Weights of a small GPT-style language model, trained from scratch on English Wikipedia: width 384, 448M tokens.
MLP neurons of a small language model. Each row is named by its layer, matrix (gate and up: input weights; down: output weights) and neuron, and shows model dimensions 160-223. Each number is 128 + 24 x the weight over its row's rms, rounded and kept within 0 to 255. A neuron's up and down rows have the sign that makes its largest values positive.
After each neuron's rows, "fires before" lists the tokens most often just after its 100 highest values on Wikipedia text that the model never trained on; "fires after" lists the tokens most often just before its 100 highest values on Wikipedia text that the model never trained on. A number after a token or word is its count.

L3.gate781 [148 148 142 135  94 100 105 118 123 117 160 108 106 121 119 119 104 155 141 128 126 122  88 146 147 124 133 127 141 150 140 105 153 113 100 119 126 101  85 159 129 131 118 118 147 119 118 118 100 147 119 142 117 130 153 109 171 100 143  97 103 136 119 147]
L3.up781 [155 134  94 122  99 149 120 134  92 127 158 155 156 156 110 152 123 193 147 125 147 132 133 153 151  86 121 104 124 112 113 169 111 163 162 114 184 108 119 130 121  81 128 131 156 104 131 102 162 132 121 178 128 121 149 153 143 126 131 115 141 106 147 124]
L3.down781 [139 143 126  97 101 129 101 125 144 122 141 108 125 120 144 102 139 166 116  72 154 130 117 160 131 142 133 108 162 103  87 148 114 110 160 168 132 131 138 112 132 103 154 125 124 133 114 124 156 107 116 152 122  79 111 176 172 115 152 156 145 121 135 149]
fires before: "1" 37, "2" 25, "0" 24
fires after: "2" 85, "1" 6

L7.gate252 [150 141 126 137  80 134 125  80 129 155 132 139 110 143 126 107 130 124 101 143 159 136 134 128 103 129 140 110 102 140  96 143 127 114  89 102 109  86 113 135 161 118  86 144 158  96  88 146 139 130 164 139 113  94 155 125 134 139  92 150 117 124 132 121]
L7.up252 [160 163 129 124 119 100 128 110  93  98 145 146 126 159  99 130 169 146 168 150 161 150 134 130 137 156 173 135 151 153 149 133  82  68 156 147 124 175 133 126 143 127 115 150 149 130  96 116 125 111 128  94 100 102  82 140 139 102 142 103 137 143 198  79]
L7.down252 [169 163  98 134 149 145 116 123 141 148 126 138 127 135 115 129  94 103 145  71 141 130 141  92 130 126 130 157  86 121 106 108 145  97 136  59 126  94 124 153 137  91  76  97  99 134 103  80 120 140 145 150 120 142 139 126 104 134  82 101 130 126 108 107]
fires before: "2" 18, "1" 15, "6" 14, "8" 12, "5" 10, "0" 10
fires after: "9" 50, "0" 36, "8" 13

L6.gate710 [143 138 126 121 122 123 135 105 120 102 116 130 140 121 122 101 131 144 131 102 130 128  90 110 167 175 143  98 117 153 111 114 133 154  93 132  87 158 126 130 100 130 135 117  90 143 150 117 153  75 143 106 137  96 156 112 122 101 135 135  83 162 140  90]
L6.up710 [159 100 139 129 110 121 149 139 119 110 103 128 159  94 104 121 133 100 136 173 104 114  92  99 103 145 138 117 140 172 148 142 130 119  97 116 101 150 152 120 115 152 136 156 126  96 148 100 116 146 158  74 159 135  98 115 146 124 132 121 130 120 119 133]
L6.down710 [158 143  92 154 153 136 139  99 152 100 128 141 124 124  95 112 103 147 138 185 164 124 138 110 147 100 174 176 139 121  73  99 176 124 143 114 121 164 130 148 155  74  71 130 153 110 153 163  96 125 112 116 119 165  69 148 113 159 106 108  91  87 135 127]
fires before: "0" 28, "9" 12, "3" 8, " the" 8, "6" 6, "5" 6
fires after: "9" 28, " " 14, "8" 10, "7" 7, "5" 5, "0" 5

L6.gate352 [159 122 131 106  97 144 103 141  83 118  95 143 120 122 127 121 172 138 120 116 127  98 119 108 113 128 131 116 135 135 116 132 111 127 174 105 166 110 137 124 139 123 120 132 132 141 132  89 126 156 170 120 121 171 127 134 145 127 140  68 157  98 102 122]
L6.up352 [114 104 143 158 115 111 136 109 153 103  98 128 168 178 142 122 166 116 176 170 176 134 119 117 145 149 112  85 139 115  95 115 130 107 136 150 101 139 106 158 143 137 151 121 127 108 154 167 125 159 141 149  84  90 146 134 136 135 114 130 124  82 100 151]
L6.down352 [178 146 170 100 134 135 131 124  85 114 136 137 133 152 110 144 133 119 150 130  98 117 123 116 154 101 162 133  88 108 118 132 126 158 135 131  88  86 119  67 107 101 121 161 134 122 149 158 164 129 148 113 127 126 110 180 149 125 152 118 157 153 133 137]
fires before: "1" 26, "0" 21, "9" 13, "2" 10, "8" 7
fires after: "2" 54, "1" 25

L6.gate86 [142 126 106 122 135  99 144 129 161 122  96 152 163 184  99  90 113 121 145 117 133 170 182 110 126 140 189 148 125 108 118 133 135 111 110 121 137 139 106 144 111 160 140 134 183 164 126 129 107 117 152 145 118 114  89  71  95 102 142 144 111 109 124 123]
L6.up86 [110 147 174 119 157 167 148 115  82  99 114 138 138 137 132 135 101 136 124 148 131 159 156 108 123 166 148 139  95  93 123 152 129 154  68 128  93 105 117 126 152  92  84 166 143 100 143  91 165 145 156 134 144 106 108 154 109 115 116 145 100  96 133  96]
L6.down86 [143 114 132 102 136 140 143 165 136 106 118 129 123  92 124 105 131 156 123 102 159 142 158 127 149 173 126 121  78 131 106 128 141 136  97 108 110 151  98 134 120 183  95 131 140 129 132 144 137 101 117 117 104 126 126 172 136 122 119 107 101 106  97 100]
fires before: "1" 42, "9" 12, "8" 10, "6" 8, "7" 7, "\n" 5
fires after: " " 21, "1" 18, " in" 12, " In" 8, "," 6

L5.gate713 [112 143  88 100  92 160 117 136  86 110 130 156 153 153 149 107 152  96 103  94 142 101  90 138 108 121  87 156 132 137 118 123 112 122  98  90 109 139  88 152 135 107 113 127  90 155 136  97 132  92 100 105 109 129 168 111 106 141 140 128 133 145 140 151]
L5.up713 [158 186  91 111 141 139 136 120 134 126 161 141 115 121 115 131 121  78 150 136 132 140 163 143 101 160 145  89 138 118 111 121 116 133 119 133 111 193 109 145 108 148 153  90 145 108 144  90 156 150 146 129 105 155 125 100 160 135 148 110 153 149 146 153]
L5.down713 [137 153  86  96  86 142 129  76 120  98 174 148 154  95 175 125  72 149 148 104 131 132 157 128 128 101 123 101  97 101 162 103  78 106 162 133 106 113 137  95  95  90 129 124 124  91 129  89 121 145 148 100  92 134 115 131  83 110 189 145 142 139 144 102]
fires before: "1" 28, "2" 14, "0" 13, ":" 6
fires after: "2" 53, "0" 4

L5.gate860 [129  94 104 114  96 138 142 108 145 135 134  91 186 124  86 119  93 173 104 133 145 135 164 126 121 152 153 105 120 112  95 150 131 165 101 100  99 124 123 135 135 137 149 155 131 124  97 133 113 114 183 149 148 173 125 125 118 163 136 114 114 158 168 145]
L5.up860 [159  95  92 180 128 152 154  64 151 132 159 127 168 131 120 143 161 113 122 118 143 184 121 111 115 105 143 141 129 128 159 165 109 122  94 107 153 122 151 136 155 142  93 120 137 115 111 107 113 134 177 114 120 130 140 139 117 108 114 107  92 141 109  90]
L5.down860 [134 112 135  90 123 131 109 120 110 164 147 152 139 101 134 117 169 110 125 154 161 141 130 158 196 109 167 120 149 111 109 101 157 108 138 113 112 107 121 116 106 106  83 137 127 107 127 113 119 159 123 154  97 120 156 111 129 141 189 108 144 100  87 138]
fires before: "3" 11, "2" 11, "7" 11, "8" 11, "4" 9, "1" 9
fires after: "0" 44, "–" 27, "-" 12

L5.gate790 [154 126 122 166 174 128 157 103 149 107 154 123 140  88 113 143 138 131 149 139  99 117  99 125 145 135 146 197 114 147 125 129 126 110 131 105  91 122 141 117 133 136 116  99  97 133 146 119 172  98 134 128 150 123 144 132 187  84 124 117 125 142 149  87]
L5.up790 [118 147 134 150  92 132 130 167 150 130 118 111 161 146 129 127 142 124  96 114 166 135 158 134 165 148 143 163  94 111  92 134 104 126  86 133 135 150 114 137 134 108 130 158 159 100 140 145 189 146  96 108 156 102 108 150 126 158 140 127 130 111 152 106]
L5.down790 [104 127 107 147 124 161  95 154 152 102 166 114 100 124 108 102 176 220 108 104  97 138 137 148 124 117  88 138 123 111 145 143  67  78 132 155 123 140 137 151  96  90 118 136 142 100 168 116 135 127 142 139 156  93 142 113 131  89 165 135 156 142 104 139]
fires before: "1" 18, "2" 13, "8" 11, "7" 8, "se" 6
fires after: "0" 36, "9" 11, "2" 6, " the" 6, " Al" 4, "1" 4

L6.gate587 [124  98  79 178  82  79 135 137 109 140 124 125 137 180 128  99 155 144 113  77 122 126 124 156 111 103  66 107 139 109 139 112 130 130  79  88 151  87 102 154 146 121 142 136 141 171 118 131 123  98 131 127 133 104 133 126 139 111 113 133 168 148 152 116]
L6.up587 [137 125 168 109 158 117 129 120 154 124 110 105 138 119 147 136 133 103 166 126 119 170 117 102 141 118 104 145 143 172 120 157  99 161 139  93 107 106 128 125 188 143 104 146 137 110 152 121 138 152 138 125 159 118 122 139 135 149 112 107 134 115 117 113]
L6.down587 [128 135 127 102 145 135 115 199 117 129 144 167 120 158 163 119 133 132 114 144 154 114 143 115 170 107 125 143 172 105 131 146 137 129 173 147 143 123 118 160 150 162 122 126 139 134  86 117 120 134  96 143 147  96  92 119 133 135 123  89  90 109 101 151]
fires before: "0" 25, "1" 19, "3" 10, "5" 7, "6" 6, "2" 6
fires after: "0" 38, "2" 22, "9" 13, "1" 9

L5.gate840 [126 138 139 131 162 112 104 112 163 106 130 172 135 150 103 147 133 137  92 104 138  93 114 142 144 158 121 121 109 159 151 130 132 170 111 124 151 132 108 109 119 113 125 148 124 162 102 138 134 119 131 111 127 141 109 118 118 132 125 119 109 126 154 130]
L5.up840 [137 132 187 124 120  74 137 130 106 125  87 112 149 152 137 128  97 133  98 140 123 128 127 153 144 159 130 144 136 143  74 176 138 111 101 119  94 156 110 153 128 155 118 121  96  88 145 108 156 123 131  99 104  90 118 122  98 160 136 112 146 119 101 157]
L5.down840 [148 115 141 130 127 109 127 175  97  65 118 131 102 146 142 111 134 101 116 115 140 135 132 161 146 142  97 115  80 165  89 115 157 116 136 126 138 125 148  86 156 150 117 156 103 112 138 140 142 129 134 142 140 116 116 104 135 110 127 197 134 135 190 130]
fires before: "8" 17, "1" 13, "9" 13, "5" 10, "6" 10
fires after: "0" 37, "9" 22, "1" 8, " (" 8, " " 6, "8" 5

L3.gate75 [124  65 114 128 161 131 132 109 125 127 160 120 155 100 138 137 123 159 111 136 139 164  99 171 109 122 123 164 142 103 106  79 140 102  96 113 154 170 150 115  83 150 105 173 124 139  69 112 115  98  99 126 139 103 128 133 151  77 106 117 137  99 102 136]
L3.up75 [116  82 179 106 108 114 109 160  96 113 146 159 166 143  90 135 126 149 182 136 135 134 119 133 147 112 179  84 132 116 111 147 163 136 121 127 161 119 120 111  73 135  77 124 107 176 121  87 107 148 102 138 101 140 103 167 125 150 112 146 136 132 138  89]
L3.down75 [143 133  97 130  83 189 113 118 133 131 115 105 125 147 137 120 164 170 126 122 131 175 143 119  69 139 116 143  94 113 117 121 105 161 122 126 153 134 114 136 159 110 108 127 142 123 164 172 123 118 111 138  81 128 136 101 177 128 158 129 154 115 127 182]
fires before: "2" 13, "0" 12, "6" 11, "1" 10, "5" 9, "9" 8
fires after: "1" 61, "2" 22

L4.gate29 [128 129 102 160 149 190 124 129 125 207 147 139 131  61 103 117 142  85 107 141 133 129 108 143 139 132  94 156 103 109 112 136 127 131 102 102 116 141  97 173 112 156  70 110 112  98  97 133 138 119 181 137 147  98 153 120 123 129 153 116 115 175 140 135]
L4.up29 [139 126 112  97 136 151 111 165 147 138 161 154 146 122 127 131 127  98 120 140 130  74 127 158 156 134 160 165 144 106 108 116 143 169 145 115 142 130 107  77 112 113 110 127 154 166 142 156 139 129 125 122  92 128  80 140 133 124 112 124  89 163 164 121]
L4.down29 [159 135  83 158 108 138  95 154 121 106 114 114 141 108 137 141 109 118 130 172 115 105 124 146  98 135  86 141 104 119  87 100 172 159 119 117  97 140  74  95 148 103 134  79 129 145 119 120 116 144 133 145 157 145 140 152 126 140 103 136 157 138  94 139]
fires before: "8" 18, "6" 13, "2" 12, "1" 11, "4" 9, "3" 9
fires after: "0" 83, "9" 10, "°" 5

L7.gate512 [113 133 148 127  59 126 155 134 142 149 107  96 122 116 148 116 123 138 122 102 126 136  67 138 113 136 144  98  94 122  75 145 177 134 107 139 164 144 132 100 131 112  79 130 107 122 100 132 119 142  82 162 123 111 127  91 127 161 134 118 134 114 104 164]
L7.up512 [119 155 103 108 146 121 110 130 143 148 152 180 155 138 122 118 115 103 149 124 197 135 137 148 120 137 131 140 132 118 154 105 101 131 125 130 145 111 140 133 133 103 152 127 125  84 181 121 173 146 118 150  61 124 135 107 112  68 132 127 114  69 137  93]
L7.down512 [ 84  77 143 139  89 162 107 133 127 144 139 134 194 132  99  74 141 117 147 154  94  56 110 109 109 104 163 138 122  91 119 152 137 130 127  75 121 137 138 162  86  91  99  94 123 115 129 151 119 151 154 150 141 124 130 113 158 152 122 112 136 139 113 134]
fires before: "0" 26, "3" 13, "7" 8, "6" 8
fires after: "0" 18, "3" 13, "2" 11, "5" 10, "6" 9, "7" 8